config.toml
norm_eps = 1e-06
lr_head = 0.00719
batch_tokens = 131072
MLP neurons of a small language model. Each row is named by its layer, matrix (down: output weights) and neuron, and shows model dimensions 357-484. Each number is 128 + 24 x the weight over its row's rms, rounded and kept within 0 to 255. Numbers have three digits each.
A block is one neuron, or neurons of one layer that tend to fire together. After each block is what it responds to, as a language model described it from the Wikipedia text at the highest values.

L8.down999:138146150129139137138193130139129075142127107104154095127123131146115167105114095109119127143155152107123113168142114105144114099110108131112121093135100114115110131109091135121150092117128110130133125101148067117117128167105112119128104121131102109109090168186126094132090144126107105102137147121129176139103120148118141077119131166090129110153117141097142121171103127126116090134113
L8.down1465:138161136113118136128160146138133071116133087118143100111128122088115167133110166137098122158162129148110136103149113081127145105146103145076153110180107088104156107089163152100077124107157154142180106168113126107107106157146085105129104122154166112105119132110112148114120137136150092094112113131133104127077133136146136156156155145142178102123139131127102197160091132115121156138138
Description: Counts and quantity numbers. Number tokens, as digits or words, that give a count or amount in running prose, e.g. a total of 48, consisted of six, averaged 1.

L8.down1449:129119111144162107143133155125098128112095120124103160141126149098125146153168114084142140155117111083098099130137110078149123107089143124093097131138127137121097142144095139116105085150115100150142084174169132151082132134120097129128139104151134110155149147099131142108139112120144117146108085139072116105124134121104122110134163098126165124142136155147130119161103167136132149177090
L8.down1795:154076106115095088117151110105135125136121091171085137095111148105083130141137143106159129115117143075087140157111096142149093141121109146131148194153110157151117135154089121154116112169149134145122141117138155121120098132129150134134106117114121118129107096122114154125109104122102117137162092123119083133167186156122129144098181148131124188151094102165106131085100145181120145149138
Description: Role nouns before names. Job or role nouns, or their final word piece, set right before a person's name, e.g. costume designer, keyboardist, head coach, Minister.

L14.down187:138094139098113127131128144145134112107158132168181110128118139144109123126148100187124142143153117125060144114108097131162114146119114165114119105116154169090096155075159130121085110127134163109099122115119088158153069116081114095097106133140116099131119093147145092115109150110127099125169113142127123131130126149114131118129142105084148143135095120114161132080152156169140173128118
L14.down511:156136122139077091182139078145130159134133146113098118118133139144138172135126142133103133099137119109082138147161129122143152148110115120156098147118140106108103121111093144160081128119130138114154135164137144110140131133111089101149125167106172108153131127106120118153097149139155101146150122123153134131132101108085131110167097148101183174127116108079164138101134147169119096152151
L14.down524:110140121153114131144134147116068082151134109167081154122122147135105085157134132116139139156157137124129147125148103113173109136115131124141095134133137119110143164110146076127152145098101137097155147091143114112140118094135106119152145113164124093125141113128093131125130108119145129136128072143138119113118101170124118117158160121120101135133138117122154099148110127106183074168090
L14.down1020:134094106103123114119164096123110082120071141134152145111112153121113100119139097116141123106110151145108114140107148130137173125114106113174170129154132170112136122133120163113115112141126118134113134137143108127094117165145055098144136106114136092131108078102124123088104129136094103144125122130104112115114099122117125117101159162121118109131118099096113178160126158113124096103116
L14.down1056:103131172129128158165136080170107110123128101178107087145151097150141122144117120136139103110114123106140127105127153156124151148112089143139107134125133109128124101093141113151120147131159108149123162096109146116100121175164105162137086108116172083094148107146169164118102127127127121096080149121127105116160164118108137130116154123122114096106195143146180138122127094160181103124141
L14.down1086:175123151142128159127174117166093153126167097149101155124152177132114101146108131090137104138155135121107137118139132133137129148130134109104118074132166117132132167128105153111121145123104115097084110133127134136125132141118071114158177157147121142169108110109144124158129174127135147132134146150143139167104142140165155116092132134126129178086099121142128124139079134103167136106103
L14.down1768:132175107143162121134107085115127114112118130137137099088154093174128115125130136156151111127148106130096112145136123162148135114103135126106090122097109122108109147089078096122117164147101132106110108094117115168115140118188114107152135124122150154113134127099076120139157142180090166124118085140078158128140137160126157166126146129104137153175139102131116112125127098141129166116175
L14.down2025:129157134123146124116131135077109130129128116099109141116119098088151170155128105128127170108092125115081162105097110123148121152103172115146088150118108112101146143127115108106114075125163140085074116102140148165143123126149064083138093105144144131130132144099122151163125144113155143147177104139131125076142167160130103163116155101111138174129135109104179125113135107121088141141143
Description: Media outlets and score tables. Tokens just before a media outlet or platform (for The, on Peacock, streaming on, on demand), plus dashes and pipes between numbers in sports score tables.

L7.down382:093164154079095079112137153157070128123124127151135100119121080102108151166120123167136129115146129130129148098182143149106146146172115127094107144137125091136131116101138125113101121133146130128127114155106160163133137130131109147127093125154112120136114106148142174161119127145114164109122106134140154197134087114124096172114165151125100135118106149146114185142100128135116106149144
L7.down745:138087165147099099140162099132108125092079143160127156106128163125144125143104133130163106142099137105122141156133098132119156133171133113116095133125121152135150116152174169135104136139095182158118073128101112194094146143104149108136101158132123106134138161117125112151139084151133147091136086110113089111155110124189131119185130104103145122105156116150185139113134131123141164169127
L7.down1885:153162125126082106139152129172123131125152136114119133136148119161124138101129147125102129088132112145122166135114136114081136094117142132124127142141139163143137115110084153100119139188154143139067133117143146169098095076134121129150106168152118130094164125137130139125155131134129135078105127131099141118147101121076132112125149130120144131149131120143119147142134114126152137129138
L7.down1949:144121121095114134113092120152064134140067103105122108189110173101158097110130085156123120103178146106114166124113115152102099155103142112135121129144136108141131137167126162117138128138107116158116142128118142135137095131134141123162106108132107106137147094092132100099096123129097140112098092125119134149126108100155123144106151136139141117108147121133109135104085113146127112140097
Description: Initial V/D word pieces. A lone word-start letter v or d (any case, often after a space, hyphen or parenthesis), as in v|arsity, v|oodoo, d|ump, D|angerously; also blank lines right after wiki tables.

L7.down226:149121135116115183131127126119117080128142116102139130124151129178121148119119182143126154106132121113117145143135130075157146119112108116125127176153098121139131097121145131102129147102135136111129147118107147144085105101180097127125063141131135132124131140075100129125137161131111127136143122127148108099126111140136110130107120113123122085102127079118211134135107148154138136155157
L7.down907:144110142114107169122157123154143104124145101094140094160134087122124130093157132125123150175131140116129159114158137138126091171133179137139100133085096113132094113122154134137106182122148131114111159160086195163122114113150090105132144109068138115136118122119137135148140119158140167168155117128200124079104118135134154102143107105116120122154157099164139127114117137106127083126158
L7.down975:135095111119129150151102132122103155123127097160109111125131116134118121120123143137088157109141152150143118087118140166122154091153125155119144072161112127122127133150097153167097124141094150164160122198147117129146112140072134179134157124095142152184128150123196164075127076163113131126107130144133120078123121139126133104134143084133101087130106119126126130070160145136127148152139
L7.down1551:114115092122105123140146100179136117144115104124094179137144144163125093165163080123161104145164137090093171152186118140137110159124144140161130140146084132180139112112165112111141100086114156118133114162116166139118140099150095109100139108167108106135114159133125140147139116136095076111130142105161112140132114165170133106126105102100106154108105147107082127111126109132105102149131
Description: Release date continuations. Tokens right after a release date or "was released" that name the distributor or medium, such as by, through, on (DVD), plus year digits like 2|022.

L7.down1674:108168100158132142136144139137101156146135076111134123083131090164148076163129114147072132106158188120165140105112130139130133130126126130134105109166126104085101133157122147099119097110102138124126185115105120091144167153089139122177152137174146127112124125149132115139198101132133138168150109152104114133135150119109137139116101160098135150155120127114128103190120131139129148120138
L7.down1751:137148130146111155136173102131111169116101148153162133118185123118120116119126073097101138138122086139111122098094140090139134115131132112114119121145144178146152133163106131131157129089121169093120111119098121122113096122129101113168123103144097140128117091140107105120117100126096159124139133101131169132113105131103141133133144067096132151136176140120118144126119120159098103120156
L7.down1803:143099148120104185125158118123162132102098125124100158129166123120132150151100107135105096132105134136115136162118117127117099117124161139103168141130148178104150126179119119152120104147132147143132061098092121127114106141146172078093089182145081107145131127123067092121141159112148170126151131149123152141173117131080164154129140111128125106121133123130126139131115115139131098107124
L7.down1962:174090110182139154176133153130118157186127118153076144111085182103120120108114136097135095141136059127146134102096128136126140087116130125098113139144149147109109169139120150132092106136131125111141088107123089121117137144125145103097072108109122118148134122127137171190151110158122111127128119142160132132128135148130120115128123118129120137174133116176147151127109159090125104111125
Description: Second word-piece after initial letter. Fires on the second piece of a word split after its first letter or two, mostly names after C, e.g. C-ri-șan, p-eng-uin, C-and-ice.

L7.down778:149181129157119097127134046101060112143097066072030140165102123128097148133160140093134110158135124140112119094109112092120129121103115147108129149120131128128118090089147132126101114180096139082112167122108139106137141082130124143103118145140153120158125172117135139102127115141118154159150084151111131157146101144167107185127136104129143152077113126081115154132154119134153146167128
L7.down879:090095126126121105102151128151133127100153121103166117122118141092117107143105123127139110168153123112133126145109079117113117083174114122163125184114116152112123131132103146108154128139163148114101114132097149165121146143131147107121129130143169130110133154116154108104129172155096127171109147136148110094163138118123123141092125143098110153121110135144154095092106094138124166090108
L7.down1673:093142129145156129129146128106132113143102142134113122147119120165133092147144146087116085142086133114114159100134129133115161161103114153098090123107132112101115118094173114151144129134132125098084066109100112130084132110114124138109108132120106142127120106115193128118138135170100169179134116157087144166073143126112116137120113131126151145071100118133124133141144099139150193154090
L7.down1960:159111107096088152112166119154134130131103117144137087138138120134122173146086148127144101169153139131135071128140136148156121114149158086086066117127103179157127129147121150137126092089112132156118119146108105129125136097125136168120114141113146156138115114135182097168149155138147122118140122101073103136157154117111095104135124126082096107176143140152110114125125116139107163126130
Description: Range separators after numbers. Dashes, hyphens, "to" or slashes right after a number, joining it to a second number, as in 2016–17, 1982–1983, 18–4; also line breaks right after section headings.

L14.down153:132142113099134154107093116113174081120142098145106127112109134169127146101121150146152165109111082103123137116123143116132097122114141132138113174067128098131117120157118124154098109136139110100137147107169163118125139061165113111132158118160166137119164124114192134103137056118150150117145145122157096078097150159131146097108135152097091136102117098115088085128134102134119133121135
L14.down339:149144117116115136144102112139126134136126099135131082159074136110110100165108114138160104133120175148143125117131152130105077133110157109105150115122112099118136107151116096170157143143142108136131129135152142134124109061142139153160135145099129107119113129099175111146150108144132149111135142157151106118119074163144115099127092161135154119127116128085118145127147121112131104091151
L14.down716:147127121136138140119142110102144131108111147165116072155137143094145118145123138101123146150142126160127155122105115075123098129101114133130140142098137130130171106098106139103110142147086158166136128109128113093130151109133114127173114148190142127108146096131115141118101097101120100100122151090124118163130122099120128169153133111125164084108135137112103130096086139098137162134112
L14.down908:131123154094055184118099132157142113090122140104127123129094145134119125110155114119128133119182109161122104138148105101170107131171117074115148125144095114142165140112136130106129195181118153123118148114155130128145104122092147112151144111133142094126132146161115125122128147121127164119122100063096093114134119139112101109130156145116146114148081162131101115093084090144116128101129
L14.down981:157135108102132155110094132105150119111146117102091171153123086130106156094125180144136136142151102149110143163095094140155126122127106176099092142098152096093098132126131135110113102113144104144188152110131125100135134122122143137141105155125123143101139149173121092111160115111147141159114090089087139116091123121089099158105091147121095103124147108180069068140104150131109162120110
L14.down1107:145161129142092112136115128142135139135154112126129126103118107162181109117136135121180106121144092136120093176106137137166127142144135129195112130135089114130135099142095169112148124099153163094161170148131109148133135076065108166144128103150161089134128133116122142122153114168104148126149134134114143144162087149130147099142127156147116116130113166108164139143095130137083114128146
L14.down1656:139139114110118138158110135136143066101089100082087099111157111141152145124112149123127149138122121115134152151156182156141133135115123136132115133114092114144102122115107144107122116140121201131091111108088158147152129146155087172123160141109114151086169092149086113133139091130134124098143110141148135077121118132080108119116140134106142133136151105093142144120144124178130123154117
L14.down1812:135138112153121132108109173144092107127128151128101119091136109089146131136157111114102140098160114155111112100150128138146144174112143122119114115095098117126167125129120172134179108145161106118112150104103105087144098100121134141140149103116099116079105153115155124156147145101173128141152135117104094165130124177103173103144138125080103135176167149153102167099141081137147117148143
Description: Separators inside numbers. Thousands commas, decimal points, colons and hyphens splitting a number's digits, as in vote totals (149,649), ISBNs and times (1:58.77); also word-initial capital V.

L14.down702:159124163138118117124154090100169125112097179120165106138162120153127092133106128150118071164104099146090125112073103131110150094126086147093142163080135153163095142113089143124147142079164139161145128147107103108117119103135118120140097137150106166128091094136123123149077147115115139169150123126150099131114122120123134091096139115108156097156140144128095122179115126128145142133131
L14.down1304:120110113086126134121135150156122111092136147147126136133141101099144111118127143174118148171163090103146112180097159150132125114128094144096117134100129130143097128103105154158176121149116156093127143144112152154094129101120117118154108109164091110128100140130124127174123134124156093114145102143151106156124154115148144146093177142157094138118139172132124120105083143148147157116069
L14.down1330:115189117127132143079108115108117103135058099125074181141144145128180130139077158127150129093127136150145117127156139084123080150098113160130106134146150164141159100125114092125135161108127110136118114130131145154102080145115138115144121116141099125116073108133188094131107110116150103157161123089157122106130138086133175131134116137150125135102119126121124126159131155157113165075153
L14.down1355:115129140124136132122161153164122099098137115178119128148143110068071112100133138077113093132110143113166081092113107103112136108175136126151122140143163135128128081118109106103121135162128097135104121142145112119105124172172116158147139142155097107131087141105170112152089125147092102143136088144136139118118126162106150120095150098152147090117096141105109149155152149130108110118152
L14.down1356:122123114155119124149147125150105147129104124127102138094116160143117111136095126137166132068124112124165134141087106135120118153138128171163111105129120142131134160124124094136112104088141136145135141122117106133144129116134174131135110097102184157151129119100096086120127143175098128089110091110129113099127128115104129135169135106109115094114137132128114136145152133132107123152142
L14.down1951:094141159078155112133106135140138125115148161091142141111124106131119144174140099104137123135126115134166108116147123143132134109113098157145140108120091162111105150119134126122128110134125118139103128122135120159124124148109088155107089124120118090167119127074115135093122176181122098108196126162131131134118148110095105088172106125126175132150131144122126144129132162128153111151133
L14.down2026:186142155101070109120181135155146093119130131115163154133131138096152115157107146121130128086108132146148117154151134093126109114128134168149137148155139137096113144132120142102110121132127075128106092113108131130130080126119160168140116160106156104109129144150141082149103126122105058102127123116093135115143139114096171161160101133127107092151111154093180122140098133129118119135117
L14.down2045:122110144138081124163158145147110135100054153140093142140100116106124083120097129143151159109163098100134159150146137148111151113157151137143181153163114083118167140125106088149100101126156124134117165145123113131127110136092099150138180147124129114132117127116159060112120110107163105117121119096098128133084118131123135132157118137144149157154123100144145157175127135117140160136108
Description: Quantity numbers before units. Numbers (digits or spelled out, e.g. thirty, 16, three) giving amounts or durations, often after approximately/some/for and before years/miles/hours; weakly surname pieces in tables.

L7.down76:110119128087092140119153167155109098153123149111116141112150135098138152146136152103119158113116099102156064160123108135119132136201140152109114116137106130138131159126147117154157117140160170143128111186097096131144122118117154120157138078122125099111162129145117177162124123138120091107144174095141127155109122161156184104120108176122126131100145117121105119165098151141154155093128
L7.down433:155097111117129130094117125101140156143137103128138123107104129175138143150136128126098168137101163118124101122115115139107131118147129164135118071129144123165142125111155112171144119094163111126148149141137116106161125133154133110087119125105184136157159097110148142125119125180113133086088178125128110119136133171090162100158147142112145119100125068089117149113093103175114108147104
L7.down626:113175155102150128121108098120157091111108136113128136172112106146143118107108122138108141122139115099115074130078123116120122117152160109108100114126124141141084121138130139095082146146158156132106102153128108111118123111100123110110096117134147126139116128094094130146112128138138119129103149131083141111052125115111152100145089145132117152126171153130140087152148127128124160136139
L7.down1291:116133121100091154098150195122091075179125119110087133103143094131136134143122148139084132104119126114137089141123104149129133121208120143115089111104116129133129121112143126150137144127137135159121114191128091108104099107091138109124138089110123147120141123145154157151114129161137139084134186117135117134111126128128164112135111154086092094087174091122147144164088088131107189110126
Description: "the" opening a phrase. The word "the" right after a clause-opening preposition, conjunction or separator, as in "After the", "noted that the", "during the", ", The".

L8.down595:136133153137137103117129147167120094123105084119078133135103147147133137110158176116074124155111125113140113111101102132160149088119104133108121134131125124122129046119111138114121169186148138131150104159167130076133117076136117124113090115144151149121158153087094114138109124094147157130152116132172125129111129136110125138114148157152147094145154163154142172115098100150141126145104
L8.down1174:130140128147062114069157128158114140093149143106124117127144141148118112119150110131125104132109115131100174151116143105126157107128124097099086136115187111086130067105117095133123151231103141146151088139114135061128109147167125114155136168097155147117153125132097094170117129147122143083167152091097133148126188130181154151151155136135128161135140128127127139120141140131143190125097
Description: Boundary before new segment. Punctuation or line-break tokens that close a name or phrase and open a following quote, parenthetical, list item or field, e.g. "(", "\n\n", " “".

L14.down109:162108115142148122158113112204156165172178097137137162087146130139163141120145111123151130124106118119141093164168184162117119129079096128142102138146159112132137135142128134112105088130133155129146130129187092107200179136071096106154100138106137120131157092119118109126189153132121126126136088117107111122138122132126108111122116098151129164140180116118103139092092102171134136127123
L14.down782:105145124082090119110107139123112123117138145137125128133135124136111121142126121125163140104099127132097164156139106143108136113155129142153118092131143118128114132177147085115101123102146125103147081150104121127156142124140126124147091115149134123100151161153154173126118114161095097148163126074111112117111084158139123118125102159096123096120149146113097129122095119123109216124099
L14.down794:141122100112153113115141151129141127123163121122124166101174125163138135127176129145147164121137131047171127157156117100117132124153140164118131142131119182167092114127114133125102149167137160089102132168161141151134116167121097115152149116163163176164148127097097153073131112111087168113145112131131127124149149118111150133084112121152094058082107149139134163130172192112180191129149
L14.down964:146146086132119097137114114145114097122145160153149131122146130123135149096131166127107093111122151119124071146120130060081125144201128106144117170116106090162084105156100134129100122134125161139146108105127155116126127143124081125149120114135151096160145142143086108093172128146092112114128178128141156123121145167135096104137164126113155152143119114145144154170124113139112249151135
L14.down997:154176120114121118101092119163121148143117060162141148091159132135114119162131096138136114163142129114130106171135145113108153152134150134122111117120113147142115130128119188125103137123157172143094139114055163108115087122146128138108139091131115128113152138132121110124173081128158146109155124131084129136093120133130122128109145131119158159127105119143125105166099124114128177127165
L14.down1227:130087116130106098116155113155174128102190095077131112134101127144120144112128129156104128120128138125128133131101134117081125107161149133131104136138101178154147121126114118146158096135170126105151132146132172192123143118100090153115145144132157118117173143155125093115107127104118157100133160169146109108105097114192178137166135104102095135123113136121156137144131143128139141107093
L14.down1435:118140143136130128096127145144145154103145133168099115203167154126160114102176122165146150103107123138155081130144087161111176103154084125140127147146125096124088193153073129168136148142150173163132145067107135148128108103111120149140133114147153142144148134125132170097112131140137099127117197124091129126119157101107084118120120130132115148106138139098133122157098105100104097114108
L14.down1803:091100120112123125144103114119128124120086110163077134121108140100093097109153109099140137107106106116109127103105106095083113115105124138134124145093125149162121116167103140100144153116137126134183131080137116123111065149122105133146103124151085108115090139138114150100127101178157115132100118125097125109121153122116088171105151142122163118161112101124114133183097101181139091163116
Description: Slot before a person. Transitive verbs, "by", and titles or roles placed right before a named person or pronoun, e.g. recruited, played by, guitarist, under, persuades (him).

L8.down514:129128096126130126136106125127143180134117105123095087128145160132148140141102101146096117103105137157083126117145122147166159194085156150118108135112124138111146122152157122100112120090140156104129106121110147147127111143091115112139116157127121104127116139128147134098171105127121107153098160163146139128139174128128150153128148096123095127143139104096105161138083124149172101133130
L8.down958:185118108126200125165117150132095165137128070151100103116104107101105165101115099149099116100129121130069140118090096108130101138112104104154125104125134147141086122129116118109139121134123122149096130133126144162130129120112136096142151156134118094118116112110135139140157130100126103179143177135127153137126129145123109124151105058151137159140132122077134128123096099133156126104081
Description: Mid-word fragments in technical terms. Short word pieces inside long, split-up words, mostly chemical or biomedical terms (apoptosis, peroxide, blinatumomab), sometimes rare names or common words (Chattopadhyay, bizarre).

L14.down145:149124128123115093124123113161080112089115104160085126132114151117121150170142116127113152175112122131101133143112096111179160134110148083114146121115157151113131132086122101103100131146127145140108118151165132125156108138141139133142140103083127083117133154116131112139148101148183087106167090131146168160114122108126086128134082091129135153136146151115111098086128122156146117140150
L14.down214:132105118150123131132144105143079107152062102145114106105154178146162106122111162106123149167136156155119115124139096098131109121079140133117119073124137106131122130147163158150151120180121133127115137147156112128111161111133135166148134123112136099172128124165124166185173124113131104126104121129162139135133068101127112120138168080139120101145098093140118107106133117099123066115159
L14.down627:137111096146117163174125093139086131090097146164139139139100102163152105147136135136127160117091145131143158131091127081120149141076126137147114150118153077083083182098119085131140167129146124151141138166129112106101116165156146126144112117128077133128152142138122114090148166104174120087103103143147138119125156129123169141087128163133096141154075162122116118138135120160120118104128
L14.down693:117165141153118151166161101097079143108124136141140103141139127083051132138127123099145151162113096142143116146125131133116166141142139144151135120132113146130111110162151163162131111122142146146124154136108168128162117130125103135159148186139140130152100166122129126139110173079127115145148101149155149115118120110119134126140170130166083166102104159131096182112124117153114128123116
L14.down1062:088157067129118143061131154108124163129143130139155163122185079129113125073136193131102117120171117155180123117144078136099088122090127152143166107177173139187104173142138159100134136109144135153128111139129131118117098136127142118121099140127141156134166145069141086160159142100108138140116106119143127147163121151148116113118098150136120102188116191157114108169106099133124105136120
L14.down1246:093146134164159109132117117148084104159132166105141119113120117104157127114159131152139168132116140099108153110128100098092130122094142138090091133107128131101156097169113103132135089115149068145125127216097137100128132119142152172119099161169122141139091158152131134134144084096148120188139128154149134117132116162144157151101116137094150135139133089115101141132097127144138172152121
L14.down1509:110129137119140133155134138149174133152131136159146106154142140135111185141055084119090126117103120084120130158121120126128077120173100143141127130115141122132156096162132132156116137131126144093105128164127122158125110090125102155149133124160108090137125093107097146158134151111137111131152097110117121130091146119140164128149110122154137110130122125141144143111142130062145142139120
L14.down1661:145085100109151126103129097129060081120133096133087112142133112081117164090142110086147089118128171091122144103136138117171135145143129121137134139120121141179105143068078127087141140169152068111166150127126121102143132143103194148149126119090124134128105151104148163101145128088111124173110114150195167120095106140136145133109162075134133106120077133110103118125113112188130134149145
Description: Mid-word subword fragments. Short subword pieces early in a rare word split into several tokens, often foreign names or technical terms: an-c-illary, P-ite-ști, gly-c-ation.

L8.down978:109132176160152081123136122140155162133141103133160103081111080177140122137145106112142146115156109115118131108125130122138116120069120113105122155193150138105171138143141145141107125123148159149115145156125091172071124142110137132082142114124170133115140122139157135115087096101143158101114153129131120153120127109127119150182109196175126174140120133137111109103100125119157137108105
L8.down1927:088132145135140139150146127128091141139117159126167107114089131118118154077149144115159132082131123138112112124100150082101146095160129101103160187133112133114153136116056135140156117102139149156107126124131141150140109164139161147147114100149173106122079161116174102088107112105158129113160087153162116105126130130106115105113163158135127097129106114074135126135103148090197142182106
Description: Table header column names. Column headings and section titles just before structured data in Wikipedia tables, mostly the last header, e.g. Result, League, Edition(s), GB, %.

L14.down78:121145168153135148119079114136113131114107147163125156118125124129145116132135108116134106122155127169134137120122119144130127132090125105111143085148155136121090139100173146109169134125111110097094120193142159157168092133150147092095139134138146156104113144123133066099108171141108128140121132157150172131104127154158144125100127151105104144150153160202133186135145128115119116152123
L14.down104:130128124129151130124149139173103134139121119114099164134082136127130105095096124157170100146132115109175137129148115091115081131134150133119127111145104073110126172135140109123132098127140101147115116113104121128124109157129136162099153150151134132124111115134131121106122106155124151129149163110110172129138133130143098099134109121144112059101131142167167148132116153123132123139157
L14.down106:154157098111042129125139161121137134111124124107083122120146134143143146137158165138072116130113124161106125095153149097125076123134136129143111159120139124133158116114135109159112140255144105126118117102138137086098146151108156130132093103128146152117137136108116123114136132117105153136136157116087105109125110099152146151129127097128143148165136115136137159142115125145150115098145
L14.down695:137098133120150110072113123154134162167153127122108148097134137173124143106129087162122099148172112126153126087110132143158143169129116134087124127162119150113122144131103086128157128138103161163134161128097145123113136115116136129156157147176125114139129135151121124137100117126120078093156128129119146121114145118129127149109145115124133161101131106122122162112096124131119109131134
L14.down804:163110096177120127090115066139146086119145080094125107096158090157118134112138097114123151127151124133103054118154108116081119188116135153141122118150142120147142095137135143131111123134170133111152087122183121127148155169107101139147113109125155203136098128144107145101135115122111119123123142083133116148119109128125123128131106159113107124106142127146185136111122108134134132122093
L14.down821:121124108136025094125117160115097120113136162136148104119181106176075113135156128166091136122103133134140112102111166120117144153105134118106101137145120110153157104076152118118156146154124141114140157138140104098189089141134147145093056090087135126134147115133079173135137099140099131171123169133098147129128110119119131114124173158129152151155118124132120132156098149131094098145152
L14.down832:150150082101121122146148121123149167120126085144109104125150105142122104131158115110151118119128109111136121134081130099133134094106068126131141160152131118138111188145167133125115116101140148149096103098079161138147115156099132155164138153101136193137148133123106077115103125119104117137156105140116119068114155150137164141154130114169153089152130167108093135165104086133128161132121
L14.down1267:137105169117168135123125109161122130123122132141126143100158106143128156094162083144123107121126112122153127126155100163096121164098153146128115077113110143111150112109111154115156136165098131085113104160173132150142093139136134143084139163162135091077103092123128117122127080135160154129144171131119152122136121142168158115100141160119099169107145112141132124150153163099130134151122
Description: Season range dashes. En dashes and hyphens inside year spans like 2021–22 or 1341–1350, plus separators in number sequences and table columns.

L7.down145:126115164149134121129137114122134073158083120094109121150135113126125150134144104145142158123146128175125090129112123097169135120162128154102129093121150140128105123104113192128081123145133151165108086135087138085111126188125070124118081112144134114132113122145147106144155107116086107092129115098091147140120154123105150105145114153139197100138152125114125130141136141118110153098112
L7.down960:096119159124119135143132134132141092125114111125122157115147109116099159107167127138112166102139136128136171142145181084137108127146118150094114085144149155158126115106116186066071115085145157150149086106119176097116118147158097127107122120130158065109148102155134165121121147068133120152142179125121149125115124145128095130145084094128103121114143116111139153126102142144123122132123
L7.down1011:130146153115096137130158112131151076125097089125173108149097134085146118129122128134174157082192115149129133143123123106133150123116089149096106117193129114152129092123138154143120121084172159161119119176145109090103104148160092140173125155111160085143153157113121134126102127129101138086116094144109138120137135140143139148148154141145173073155077115108150120135113127151107144140113
L7.down1837:142180126113127145131185119156140075149110143129152121160130098182089122157130106135148120076100123150125157170166141075180097100137105135124156138148163107120152129144092107163111126094148108130157129168112162161120146121149131108124111171126114092138113141152156132094107102124136114128099116144157127097141092114105179111118129101117174121141088164124138102149132146150100101106130
Description: Count quantifier words. Cardinal number words or digits that count a following noun, such as four passing sidings, scored three points, ten-man crew, and occasionally other or these.